{"norm_eps": 1e-05, "positions": "rope", "qk_norm": true, "attn_scale": 0.149, "bias": "none", "extras": ["capped logits"], "init_std_o": 0.0, "optimizer": "muon_variant", "weight_decay": 0.07, "batch_tokens": 65536, "dataset": "wikipedia_en"}
MLP neurons of a small language model. Each row is named by its layer, matrix (up: input weights) and neuron, and shows model dimensions 144-335. Each number is 128 + 24 x the weight over its row's rms, rounded and kept within 0 to 255. Numbers have three digits each.
After each neuron's rows, "fires on" lists the tokens most often at its 100 highest values on Wikipedia text that the model never trained on.

L2.up1152:112168145138134123117095099137136125137159143076100103068184165084124110170139101139120102119146117148126164095153134138146082113134155104119164087132121138092142117145156123146128118164162119161129116097161135133125174149136130103155131147133165139138136122111138116150115129134115084147123111120052158181099117129119164084129114105129119131113130130151130092133143101137114118148117114116144143107076115147108149157114133116090118123125129138104178114125103126112114162083123112110129134168136144120119083149157133167136074104101106131158147137138089137091129164082089096148
fires on: "c", "l", "-", "r", "yl"

L5.up1164:112152078125170156101149175076125132189107119170131147118149149157182128131142134117132128103163136140114133083139114098140130116165132142140136104135181144124167157115114154183114136158137145143136129093169102105136173109145164124126094180091098081139142140120101129205115087128134123159098136111152117141157133155132168119097138120120151103131125178138143098142121121121084116170161149121114073144153143110147099177136095145118132136125131114120103120110160168118114094137139150075119122106139119114111176185145156152135109161100153135116099136156137127113104091145154141143
fires on: " ", " [", "[", " from", " World", " ("

L2.up1154:161120160158119169110103120082098120086117105166114139111144131127128162127139118134103164152140094135144136135124153141144164195115123151147177134128108166148158107137119113120131119125126167143139115133123118147145114116090076117115119165157141163109129152143146125156169140120149128150099096103093108114101125101169111167126115093137146130158114170152133157153089162126120127080140112157175138188130161113148133129154155103134144120122081073143107129099150147144091131127140104110146149172123090124132132141158099102166106167146116121092107093116129156147111109101108102150
fires on: " |", "it", "rit", "og", "Ind"

L5.up1383:121140116117139122134128112156090163150126132161098100162145105145124114099140119172152136176159078131128143095060112116142122155134131141142181138110145132129109113130118134111140102134101137142119144182100138119145092125128127094146103119160110138151154130075142095162161129114102115158168102166103139126169057159149132080123087173129143120109110141115119132169086110134097136130106115153117121109063120152117132147070166120118069118139145134162115134120112119138117117125147110163108134130154099130136145129129133144127160093105129153109151110109107153174122145121147113151
fires on: ",", " and"

L2.up1149:108120206125150114124127135116131152140117113163121129133136115143115125137115128146150167134140153115137112141136170117115163099119135161107137099127159117140097099061094169135167117098145133181099106116113166129134111134138162176168110124110118108118164117122129152120128132176156143114165154125135131136174115126174084100103106140157103119170119107124151150136130082134114125095184102121145104113129146115102109116152074129139105111104108110129145145116136130143129122126152134121130163164121111135112153068128143128137099126123112112131124075138095129142108163122122141134
fires on: " (", " s", " by"

L2.up875:126073146149140160099151121118089147143099106126114142100111164145140089115174117095122102188152120099116117125149084118155156116100132168099138143149126182158112099076145152102140136116074136162176141142124148111165111131126147146101135121095125131121116125129124127182134165087147096118122099054069136154177102115151148116118122150141151139131166113114151122114096149157133145183139094115142115138114134116160136155114162095136138139106101144108143111148134106136124106144126106127094122123103099081159121131161130127126137124133126173139114119097123184109123161092143140093
fires on: ",", "),"

L2.up1177:083069115141112160107143132155168126145108103163106081096134196135131140109140102118117139128111141152137120170131129128093129139095105155135138102112170147099146146170093101147122078163145082143110142125147124132117120130118143120115096157114103138122135080162123157125080075163138159103163154132134102148113131142099115107124165139122147132117124142144107137129130159153120083172121164119102125136122133104125134131147136156126125118132141153152117155146087145153076117119127102105092153142171096105124124123130112132108109138103150060167121151087109132144152131135125138134
fires on: ".", ".\n\n", " ", " to", " and", " of"

L5.up153:088106134111084101127115147143108132106130132206132115156119149128137084123116108131133142125160131116150106157079134128123090147103118113160136137158143161091103146153112115139145134148096132115111137132094139146123155125139113125142092147157087141126094133088113118176142115115129108186129117114177142141142108128123093094116164155116162123106099126131114126090156153098146090159102140123110155117094132168088107153138104115105116169112102129095165106114100097155142119128117153180104124101151120117105107105117086125148089132102147104110155175103118125146185139069167162137
fires on: ",", " and"

L2.up656:122138152110139156130095161123129177122104149120115115131116149117110139136163119109113134122124156154131157068166148148141133097126121120115129143130182153119121119127153110111139132135130091169131082114134169118128118135092130128162125153113134150167125119111123100106155104114135120107163112110098118123133105149127140112095145135159179129152149139093092125135107113134117140094161134128145113135114082100128134126134131154103139153132117148133114152132111065093124144182137116116132169123106127135136149158151080115134049114106140135124126130136172121141125145104068108111
fires on: "um", "-", "*", "-c", "c"

L2.up690:127112113176107152149110125135133130087119113113136160126092128141174116094126114155109112085184123161113132116085103152098106115121137085122105099147148149137091087171113134108131158137132113153146117153174108142165166125104131093094134139110151130121166155130101103168142129109071136116083140145102138158123091123096120079113145133113143109153108154119122104125153124134126095124100109126141131122097117193170105194098123147133113104097155069137138141077096102141136114148140150082128128133118067114107123114167158130147147151154150143170098126126106137128111084121128110113
fires on: " and", " to", " e", "ro", ","

L2.up121:133126110109108141140151085101115120121112109118114151132115104104121150168117144113112128124139117134100134093120086133129128087135133126130145108123169139151106144139136129072066129159145126114120104103180135148111142144119125072154162090127136131149103161099099097146143157111133109133087129122105141127118168159098138121109145208133097131111157107108156111127088125105110120111143097109114125155119130157131148105149144141115108124118158082089119154124139135115116126110069130138139080110123113139095157112110124155102109129139157103127143132148110139115139120110137136139
fires on: " /", "-", " |", "″N", ":", "ian"

L2.up773:132110159102119109088128110138119150165115128132100119157122153116114127120107189108168105113106126094110081150156134149117161132091134149149118158133124120124139120163125107130134145073142161134112107116165102125179154120140169115148096117130130128103134106152108141140161094110123082078137122120117135130093159118085161110114132180170099142139128161132165147165124119143121072144145089158082105131109101064140118099096159126115108104117163151127128138150132132111135113151107120126138132125165102105081147094132124097114124121133126085111136142113138093124047129111107112117
fires on: " of", " in", "-", "^{", "|", " and"

L5.up53:122129134135140128120124133125113116107134160144110120158112151124093126126161123112129119090123116119157123128089123134128124120107107083133119131128149152092113081113114145151119121146123117141132144165124154134135135137147082118113186140112101139118120114101138100144161097108129151141086125117134108097187067140131080129160109151167138137139150106118122138118118177179094100087102117140126166126132123092097111148115104160126131113118147120119107174160151075121121127145117094130107137114148177165142105162133123124123172129139108144115143169121119130167139077128158104140
fires on: " by", ":", " with", " of", "=", " at"

L2.up1102:124139151167152094130108149096112125157150125135179117118089170170115103130113143168111105120128102126124090140078113156112144156114109126110136137108158130148113141144178119126141133091148107104134144139125148128123146130164168128142118102164215116159159126129088118132094122166159138086160124128152137075133163136124090106183174132146121106120132129154155150121094119097134170135137142082091108144098058069086099106095125102140123160142180094138099130135152162117141138117109125126101150167100096118129092129103097151143114111141132156151137133102125140141103145109092132124
fires on: "-", "au", ".", "ick", " draft"

L5.up1032:159149112113138153122087129117112121099146126156151131140097147123133142126138120091172149150128127148102149128168100145135138119165105119134116123146147137125169128166128146136153105151139146135155148134151114140088135095105132158147118133110120110097079094128132111117113085125151146122196123190115119159120149130107175151084098115125106124106116147150108083135103154123114122121101112156168140177151103059164130142116129132160150111111142110123112123127125143131128106147102160104115119163138111116163161121120108081083115140138159140128095130147149141090165119108124154122
fires on: " ", "19", " (", "–", "th"

L2.up946:115151133136102077109084116159132130093114131130130113113084108110143082044125127084126113124126129108098149122148124112084101123165122125135182127135140141123119114165133131092103126123123094161116141115110128115136167103138105178142105135112143153094141144122152066116147153124104182118131140148164121128139098144130141102139164188139154093096128141164133103181165174126123102104138130144141084157139123162121125143075129089130080132148151128127110117104120137154120143166134112167110132142085113118125142154107120094112157114109169132125108117123129194100146123164177155113
fires on: " and", ",", ".", " as", ":"

L2.up864:115142116159129122127154119136157109119133077200133134109110103129152138143153107127113155098101120141138099103134094119174158111118134107129157128144151108070164141129120099096117084112152077114159146121124105128137136170131127177133155118115099112151104113087159131145169097087126155145160158114128127144144131135133087111154095145131133108097101100114159144136125146101139151110152132154089181109145138156119099102138146103102136134076140136159108071152128127108137115090096139127095097126139147128111164141165133171080109112154107115113115105134080136134083132117114098121
fires on: ":", ")", " /", " of"

L5.up613:110132134139142159105125109139152135127140141145117087104100137119153136137124132109123096166149169117091122124145139138125170168131088128157145155088092142118143142147116137191112138136176105158142132147095147145125136166126122185146147136143127100109138113116096125134084114134101124107129150116145112140116138159128160099142118135105177124182120128093145101098052144111167130109132122141127142155160139126139092107130139204176113137103124132129151127136097113128127106120140130098114132149118107105126096117133104183120128125128098133130136154137101112158166099113135139109
fires on: " ", "-", " Lake", ".", " name"

L2.up757:097144114137133091134138127077114158167145084155144123120153137150140146152123094174128105143128147145143100147093140109095101140086162190144128170110144137083162150164124153126137087120111152138107107139126152121157108161100129118152106110174142098196113149147125117134174135162133139093157112132117148147173159115113114120124131124102110170141122143118115104117138177108124127117138127105101145116085086146108113116145105104088086156125093122134090162127159133127109115119144166113154146132129093168123110134162132091115078082189107122141095145140115120134156098088119112171
fires on: "-", " -", " County", "."

L2.up1358:125161089164165064121093107089122114145133107135100155127128109109106156118156188071096124124120125119093119124101144139101122102124138114119119147168118132111108168065090145143116166126157112104130154132051133151107112113127150123114114135135105144188142121136110117176123093106146140085125135123138138102095152088102125112103101134130114146182143163107141138119119114109121136112149107129140153140132116157140115131073105125149152098091113168154118156151149107141094095126107097081154098154141109086117097111133158168091122125164129142117130093141079143100081173135096124135
fires on: " of", " in", " for", " from", " the"

L2.up546:185111156130136133131116142118114200136154141116127114143138092119140087103156123139141118153114146132110128135170109153141132143137162127143146124137120115140141113170162173080139111118159158146119105132176142150140170108146113124138127098136094157087101087119055136076117094114156174123126083119137099145121135110121132135160128116110117165153166154144107110149116115096110101100109101136126127104131145118145093134129124091103145095135116145160122105113137112150136154097102137136136166152167048126102149103126154144146113151090107106101127114161141159092100140130098147129
fires on: " |", "-", " of", "est", " founder"

L5.up1518:128091162128166086096133152110091124152157136152171120135090139136145178158178123134102201121125104137163148127148163156143111123120098136136169132151170163124148133130149090157119166144101103130097133120158130154139097193124115158166150143147112139141149162083137115163108159105115157143105066121099183150131120140131175136108135113127123177091135159112088100124112154112140118138179105110104143129143163120102135119152092119141132133097134140140085084157155116107099106131144141112133132138153117132136154147127097134169075156151141144112132114121098178084127122128134106112
fires on: " ", "-", " of", "rat"

L2.up790:137151118157142090151124158132109131110110116133104122116121110091202152137165101138135105096121124140119100133112139171144109153152117100143128118199170096072139149164129106125145181117112072149083164100147123115096125124150130146133126139100058152153157145163172099171119153138130124113115121106123195143157151111157120136115157112111119140123140103150153105173158095125152161106127138133112128133147125160149088109129149134116163108148141102131125130149138128151129147143069130084160154147108126161096156147136138128156102137146118181126147148160092100141140127153152109092
fires on: " |", ":", "24", " for", " with"

L2.up1151:088144156150103104119055157121118147153110100139115121112121131127128126138123124125155094145140121127142132100112084133169084092128156120122142105129116130086155122139088208131114130115146155172085129165150137185134115113134126138169131129121133132122148114176107121152175136151137144122108136141125140123126158137113129149091114092108114138129138082089136126130107113130133136084097183127153110118143121170116137096105095149142140116086156138142130104178122127123134156142109117071149142118123124179169106133142175118102132130138163118171135170145081143132132133121194106149
fires on: " |", " Division", "2"

L2.up1405:101088165128134150138108106090146133108125122139076138127143151137128094127189080155087101115137110105133138124106073111135099086118124128162155182116105124127114150132121149105179108101130106143096119104155156135151098140125176181147102148125102105137139104145128071144122148099138139125125094125131139153117151138169128127098110157112131162125154143086114123149069098139129145140127130116141138146105115130124118137154166128113082126143101182083146130134112146150139122161148136149108112105134114155153120134141172147102107121133111099197152141137141177099154097084192139124
fires on: " /", " c", " how", " which", " what", " |"

L5.up1462:136154131133061113104121132102119109160154122135185088121082135103135175151114143131148138140142099131108139114117136150153131136139149112116163126110109121102171115095120116138102150152158113125067155152116163121117132120140139131144125152129103099147152121137129113095139142137167123097121163138086173145137093136135103122113143148133144164120083181097059071156116098171128110134171102155129144164122123112106097184133131106187097106101108133106113161103104133121127113141111096145127127169125107188149128116113127143107107148150125119128101154159109117117122142171122150128
fires on: " (", "/", "-", " second", " first", "."

L2.up1251:118115111108117103128167148086130098132139140121164159170112116122140108115137154108181101111082139068164125090153130123134097141131109108171153155075112183168113115153129170163123118097156177144129135139143110137121172143144127100162135133129130177174113105153130102088159163136106115131133149088104121153140127163154145116118136193149127102132123167124158107154174159105135136105132112170134106127088108079109123092117131093059081140114096162129107071182130155166121143130112128138132138124129139106116130154142107134116099105134098168110117102144119114137130133131105117146
fires on: ".", " also", " ", ",", " of", ")"

L5.up883:118107129160126142110129139096124110124121118117146126118130112100124150170127199137082079110121141115122128116127079170124124140087108134164146102122128181113179158148114168143113107184132199154133155148164115152141136125103110138165116146098109071099136131125125060165109102140154123130138100142113087126134149127118135113088123150156110184118135184123144098110109118158129105137136145167125134108145117116137123124142103130159103105124152129096110102131152153083116106128106119137127121141124150139152177130137132113119148127153158122156098087158121132156108132138099153112
fires on: " ", " (", ".", " may"

L2.up1501:121130150113121144112124170139130140137143136168096144092139109138175120119114129137145112139081146099119156152116100093164135119136140116130148113073116137140171167104144158148125116140116104131115120129151131139131142116130151185168139143179118160085156105123137102135130154128120123104116118099160094117148101159119114139141120155151141138145115150148114105129143099140129115109130128177132135118121157111122145123138105152135086138091188154137158141135111122102161150106084115130101177139135140134166124119134126132153106126110128129083101145150110131128103118139171143137
fires on: " |", " Jul", " Mar", "ar", "ab", "uc"

L5.up127:107120122135124124118161108134115142065087131142112180122172115112147121096064128130139158128130146215147129090135099170128080106141116156145123156121149160097147094141102173163133151090132112169111093152135096122143137136180168153123148133113167136139153134120081092133120133142118096130137107092129145146148166099145169158141179125122169131108120129152141105165102104137171133114147143121129146155121125153122145147117131078148157103121149089112090136147124148129165142113113139140084125134158109098116129104123162154103092156139108102118119091144091147108083144110125106111
fires on: " Be", " be", "K", " Ch", " ch"

L5.up106:092136134135127131122110125173076141105099151130106117149127076157139151123150126163131106165163100129130112135109143118108127090118142123126165139136128156150118120180130157102138117105156121109156115190111144112144115119128150125148134114140153132116136140139146123105116146057138153122116114109135099126135095157148111114140111155103130133087105141142132082166152146127121154077107137188149145128075072137129161157091173153134076100137148160145151175116113138153161125128194123116128146137154070128119154113140130112137108091144132165119150080146096134118148144123118125128
fires on: ",", " &", " and", " |"

L2.up1455:133111110139151154196135143132193128130118057168083090089079169120152118134149110123129136142087082129152122105137126102130133110142126166121122111169181151106144165107073134122095134133134166157105147141128161149116124137142162132154116140100091145148120137156132134142142163115127147145156130149077153125168141130127136085120087120135125108109108105113130170120100149134166147117105118152131126117119084155130147078121157141162126120088128131129118159138122098120134149122135155109164151124130141131164130137130128129124095129179072148105078136143054100113115108060144132123
fires on: "–", " was"

L2.up1367:118106149117128101159154135107081151118099167107105149132129183114129164105148062141121159115187143134134121173134069110118131131104101141134159110143143145160124131118124127157145128128115124109135147102103136121134169158145132171127104137102096140146167122103151111148159145091150138151117102119118138144143093126147141149108098152133145096142151170100129119088145150152144162129121145119144124127118148137132101094148114122113129162138143118128163111126132122114137142134103076141147158086142048129125105139112152101127116079118105119152124163128080154176115159042153182089
fires on: " and", ",", ";"

L5.up74:148152176119127087126122112109080134136137120166146096117116087116147160131178119142075145104119141151154143142126172113125137122144138125126121115153111110169138126135138142127163116102146106129097138098137102146119119126142148145139133098171171100132143108142133139116142159132170153070146149125114165084146114132138118120105118122105115146128099123110138119107117123118109135120128103116103136098093132116125108128153115184094128110130173152131151173164114091129080130140152129084135112093151143158131118094183118131121128135140103109088122093103156160107164130112102137129
fires on: " of", "-", "."

L2.up559:104131164142112132132112111162162106119093076094101099124130105130147121139175130146136165114166094147109141127112151138095140140101115124131149145120166142171098141129085118128127138160131179153142115092137143137132105111187117132162116112105125173119167117101120144174138102114109145121122133130094147117144122148132181129114119096172136114131194144127131134131104126121113141123134153119096103119110093110144144123104131100161126117148164114114159100111139086135132124119101132078147141114176118093081174137126140166146102123111151126193090094132162103087124139113120141116
fires on: " of", " at", " with", ":", "age"

L5.up558:153095097137095086125098114151120163135106133188135097133125108147153124112132129110119091147144108128114132115121121134170137120128105115113146132184101101148085124114088156144084136095182124100126112143110082104115119084187115108128122149134135115107119123155112135111117111121115106133148179137114119072155119117139083180149145130146148152140104158111144152155150083101175096142149142157118108132128157116169148146129095135145115126064156133109161140140178139110139088180135108161085152113104081093101095124135128121126126167192098142147140136090147097092088177143127104122
fires on: " J", " of", " from", "e", " Se"

L5.up425:127098121179149148084186096078106173159124103168130102097132133175144112118103109142127120120121097165122134130127126162096129151118143112137141143132129157145112135134139131158128125131078143131107079137099175114115110098148140095103085125131115121155168113095118126136131159105148120118147126151138133109178119144072099133151138060094150125125152158153143124120125098107148166133137121143090136136154118144115105126132143105124148129145130116130140135077108103110140118196128137114078132128130155120131165093149107151172091162109155181135131155143107143103117130089137128100
fires on: " sh", " s", " t", " ext", "-t", "t"

L5.up182:111122115104156106141128159157092162118152148106101170075146156161123109125117119142123142126167140124154148123159185111145146157135158134077114096125166153137119163134129120164109130153136133149160178148156134055142128097172132106146115182133113129127140167121121087134122150172150117169126137156143122164111126142117162159101134111127149128128104131162134146104083135135155065113154152146086137137178169131122122125143097143161143142118163102187142121103119115158099116114105076104109090131107144156134100121125117101123160146159113144118158114160134135074154140137162137177
fires on: " by", " to", " of", ",", " under"

L2.up1104:151130085134112103125144131114125092122094151118114142120152149176140119121161129142113148096087123129137143107104109144135131192102100156095147153123115180079159134119145130127083126170152098098134124124085109147151124127140102149162141129103134162132122152114143159077113128100107087135093139135137137125108099131125109133153138167104111161155113148084140141160115114130096145151115159128118127135177153120089069119102108149142150121108139130122075088134163119067134125106141130101139128140137135159139154149117134145095136117150072154112146096108135108102122103091111121161
fires on: ":"

L5.up766:138150168144105154108112127137103138142149123148154130132123095125115114097101102143097118119093123146112088138137131127137116162155172143153157146114124142125162172136125166102114113122101111150113142166084103158088107146095147116101105137154118107165121161153084114142104162120122097160120072165103133147150152137151183098140119128137145155116177180099151124127152124107148118137159117151106120132142161123133123127064130186162134136143103095158133174150110161149132139087139087146113115139148120122101099136164166127118119140141143119138167112109122101107143130119097135110
fires on: "-", " +", " =", " →", " ", "+"

L5.up359:162144095137100148110124159143129148170125160153124147152133137159113131147147131116143161156109116090150147146131108110136149129131110133113100159165166133111150168145155116156151142177127150132112120159154091163138090133129128152093119138116121094127087132101078129134126131135084168139049115106131129152125142136140173137110178150135158142142152165098122145132119111122179163102133102145100112108108123093133127157135136128147101122105150126137133135115155106144106118118126120119179127139174127074163126106147156084130115121140136165160152125170124163093141100129119135133
fires on: " ", " United", ".S", " US", "-"

L2.up1290:130180147161117128146128111129161109124113131108141095147127087117119130111139138161101127157133127085131144115135145134104101087146093139066104093085173113131106161085082155168138128136126148108121154136106137140165119149142112150166111129149170084120153096152156186093136116177106093116116138106116114090120111126143139099114139165167138124126135104111121133164154178107134114086172144138135126148147157121106117140072162152120080147114131124106138113135129143114136161103161079098093160108128102120124099139094129088103080096134091077158116125142110142146137124131152131151
fires on: " US", " Label", "op", " Pop", " (", "–"

L2.up319:106114120112148115130136169150165068121146137171135147145101122178139090121155161109139144131163124121127160108116102113155119133100161129146118147156129152159086111101125128109140106110095097127136146168152127161126088100085133133093119110120169180109131141143156109110160080129126159148138128115091147145117114129102154177142145121120085113194136091106168156120143138107176140115179137094148127142147154081124107113130123107123132127168072098124122157130111115106117147145112133128178125141134137087101098137159118130100123105116094110137145116152094089134101097163117122165
fires on: " now", " into", " to", " closed", " became", ":"

L5.up942:090117136170110114092140131098144138119144106134151153098132116113108135114101158104126117112149147122126087153123129131127114099125115119142112159119160145183127101168096111136094110152161143167124147113139108128144133149151092124156138154142114107113127108149091118120140097125157092124136103144162133164117116162127165105117120165132101136138068127109155130142158118136121127084095117177116125142103119113119165104149148130131093123122142158140120121157150154154136100128112111114148150127142117093130165127116104105168153131135103093127118091145096131101132101134101167133
fires on: "19", "18", " ", "20", "16", " of"

L2.up299:153129102068113154150164139174123112147143094164136159128100143095122092177092133138106124171132093122135141147097161133075104110123100130126117142102193114104152171109130128122132152115099130144099124134127172159149132142085169154154104089137142115143130143114108118132094146141137120100103112082110168130120115116165135095113135144110165089141136130135102083137114116132156132095137095131142162120163116170145112133101188135132089130127131136166119105151108109130067113088151149129103157150125121192122140148112136147151142133169119124133123137096087078101131104109104122108
fires on: "–", ",", " latter", "ighter", " military"

L2.up550:112143117101153128184101098148152105118125135150088123141152144133161141146110128124109150121129146123090141136107093111133130106140147130150135109125146066148091117148181117138142134145121114109127095146151139177122113114124142148157140108100129166148114150097113112140149095118134109155145129140112126161150103119116164145107107141118160162214157139110181104128112152106118161142122143134142143155132166107129096135118160129132144151134155117125140108125135088146098113149089123144151109155111089093183126147146127138104086136121106141090163085131103119127121109107158084124
fires on: " for", " |", ":", ".", " focus", " to"

L2.up1095:145102110143123123137101086137143124096123120139139076071113111076118145150127138117152115145177099161110114082096146101095128124112115106156126111105134142122180147090115170159138131118131128114123133136081116151130086141135152147129103103119084108182111082141098117108136120128129096111140117132125114139137095138111104119099071071101153155163119118162146133116124103142154096144158115139063107129125094147118137158117150196103136094150119138124099095148105133137145126151145146130115137122163123095139161162125122141098132109125087160127151127130111102124147188138121147144
fires on: " of", " for", ":", " Top", " following"

L2.up977:136146119099129121116138129084135082130124129103140133115134085130153105122126148090135149050124152144102107123112102139088122093153174161179120162155105153096109117100116112151129116184146128099087119115145138150105093117109131131142124100129150131148134086135111121144157105141125108106125132165138160139107133163170098114148150135176168138147164105122143134124134123130133137146133147105096178119101183123119150089096068149155145157154102150123114152143107127106137126101077113125129151143123108121131125117135168161124113110104129137121145115144109099144081128138116133127
fires on: " of", " in", "s", " It", " Most", " these"

L2.up834:124116119115124147117136106155177148160145092183132122119097128061145130145158119133159127166138118145124128144168151137105147142101119136146143128125138158132180092139132137127123131116144141136144110107154118141135141154108103084107122140193063130141136134120162109109129096114165148140112106114097170114144150111129128100116087145145126154134130144088135134127147114130131133153126124138112103111149087154132109091122065134108114123145111132116125076134099115118130139130101130095138120164125099185113156126114156151130140142107134090103120126171103106118100124097148132114
fires on: "-", " |", "ag", "00", "om"

L2.up567:120121143124077099113151100154160104137071161141097127114089087141141140125149132113153161142156139086119126137158121156131167118113106151147125152140088125100130082150093129098103151145120133134145101131121175110085131078137145137145149113132152127110120104097133123144112128161132157094142129117114187124149086194107179091147107157129169148151112134114106117113143158113132105128153153169121105130154158128164125148141100097156152105169157103136175069154178162133095129124144125179135120110132136128087108160126149164123135085117148111150121139129144111156121139145113084133
fires on: "h", " of", " at", "sh", " a"

L5.up465:112120121182131130134106153141089133145113158153110161103149116115150107074083103103119133131134115087144104163125095141107123106104125117141163121090169148105147112167144121124131120149153093144120131174160125128113132169155139176099149127137135105178099165096084166085114166112155131108029090131106170160156146118134135096154164151127095149117129134123133148160127142074120126164138105110080085088110159163102135102087099116101132133163121157113181109108119129107157096121062110108124163130134143100126143165129142169136131108111149146125153141145107147084101147110124149097
fires on: " ", " A", " c", " C", "-"

L5.up1142:082145157127154161131138120132106110103141109146158151116107166176075128137135124111157094114090109105189109130080075121132147171112123153136131073126173128105109123112129168148113120128134174166158122115143082062117129153158146126112119105089139115174166133129120142111195083151166147154125184124145123108126130109126151080086092133116109158151125108097110093166115129130132146113118124151143113113177129089170140124105111133139135088113165125091152148158094133087140136167127136174138150143155141131103103113137150133115139134144137128103147083123103130156123144127141119116
fires on: " the", " The", " (", "inus"

L2.up301:155150138080139153125122124118075152122148098128131161124151131143143136130142126114124109153130102128132110106166125166138154141105153144136135150133152162137117151131114168136140115106103152123106103167146154116114132108115103112160138094125131076179112134142170114071169135112125163135099113137132135184134131129085130093159160126146140102137184147168137105131135126126120138128162086135150112137136150136149154110170141081102161101127092104090127109168117124105144107161151135148140145135145146099153158108124115096141092134158111129068103099137088116133120188114111107108
fires on: ".", "-", "unn", "at"

L5.up1000:172138113094165072153138141107132116140157135147095127154141115145166141123140143123144137170137114068090147112106140149149120090140131163162131118137145129136159127128153119142124122101134111132082134111103117136122150133132083103129109101156128138096148103111096111121167127089089102139138141094124136185111153136144116164109113088177157125106186101118147118156104098145149089120121151169115108133136097107135120130146142115140161098096154107146123161147099122150141118123167133142167113140149149157102130119121142133159155085083109126160178177121150107159103150128111116090
fires on: " and", "-", "j", "–", "f", " |"

L5.up572:113103109139105144128139123167089140160124132098120157134141139147126148120123107129148088143112138166122126160092159141144148135128133107109113147137135097196100104166117177123084139137155122176164148147152117125151121103139148152107113123083153133143148124141134131117151117097154135162098134105080167088154118161121125146153126136098097125167128142166110155164135127128124086117110116124111088108148125161116085108138126116098103154142159119142142123073154110149099116141137127126137119112130117111119129109090128139147117140091123090143140102152122101130103146140119138103
fires on: " V", "iv", " v", "av", "v"

L2.up1348:089170148100106145112171160122094191152166085137110108100103131089178148167063142150112109173118104109138118135095084113150126154156207102102139075085145118148140149146126156137105127124112109203104105114137149101116127159102087122128137139127115095098154111108070122143145180136152131125102154145127110160159146136101152124143114108099099141164096123129132140115149105116071119143087114117096137151113121148117148158148106143142138133139113125152136128078130089138068114122129106086138109161129087147120127112124128129151111118145130113104133131111117103103138123133165106121
fires on: " |", " Gold", "00", " Chart", " place"

L2.up1414:156105145172150145159095092147129143117132127147111116128170134140130115107149088107079118139164106132117123126121115131123148149180099162149171135144149138118145106136150147146180148092141146124106094155158147135126118123178123104115081143122098095147144163123117172129093188118155113126119099123161156136118149170125164140157106116131110105113130148148123148124119122160087132156132130150096134118121095130107144102116149125102112125138157124082120141160124101136165131143147099149160136114152141133112126150144086152103104100136139089147119123144124126157087177113083101119
fires on: " at", "al", " Del", "l", " of", "el"

L2.up192:139085133129132103153143140128108146106148151132119111121116123127145119154141101121144141106143122178185142140153118151147081168125135139142152090134182122139120101133163126145095133123127148113146122108104077113147147192189183118145065134114122093149144129124149160106167109100135099158151075116130166144128172153139162157153127111120135142106148144138142159116133156135130077170134055161101147134150134126162126135142131133127113140106120086156113101138155111124124124138119120106103123121106117107155095140171143125114117085146117123114107120148109121146121171137135079135
fires on: " to", "eam", "d", " General", " of"

L5.up306:097112145136176124117086178141085169130110154113106127130087113161149129115107120109077096137162129138117111132103118140129116161119117155127088141121118107129152097096122152140184121133140093148088182156108186132141129146152136112080144150126133124124164116129140096169151119121118119164131097104110094111116083097125120157158124151204140102113172092091106109126157172142117122157118126151131135135118106133112111095127133070129159124114163100132098139133127140115134079167085101124150137094166141145098138160135113118133143118119106095132134168143109171097126147110148115081
fires on: " and", " its", " or", " his", " |", ";"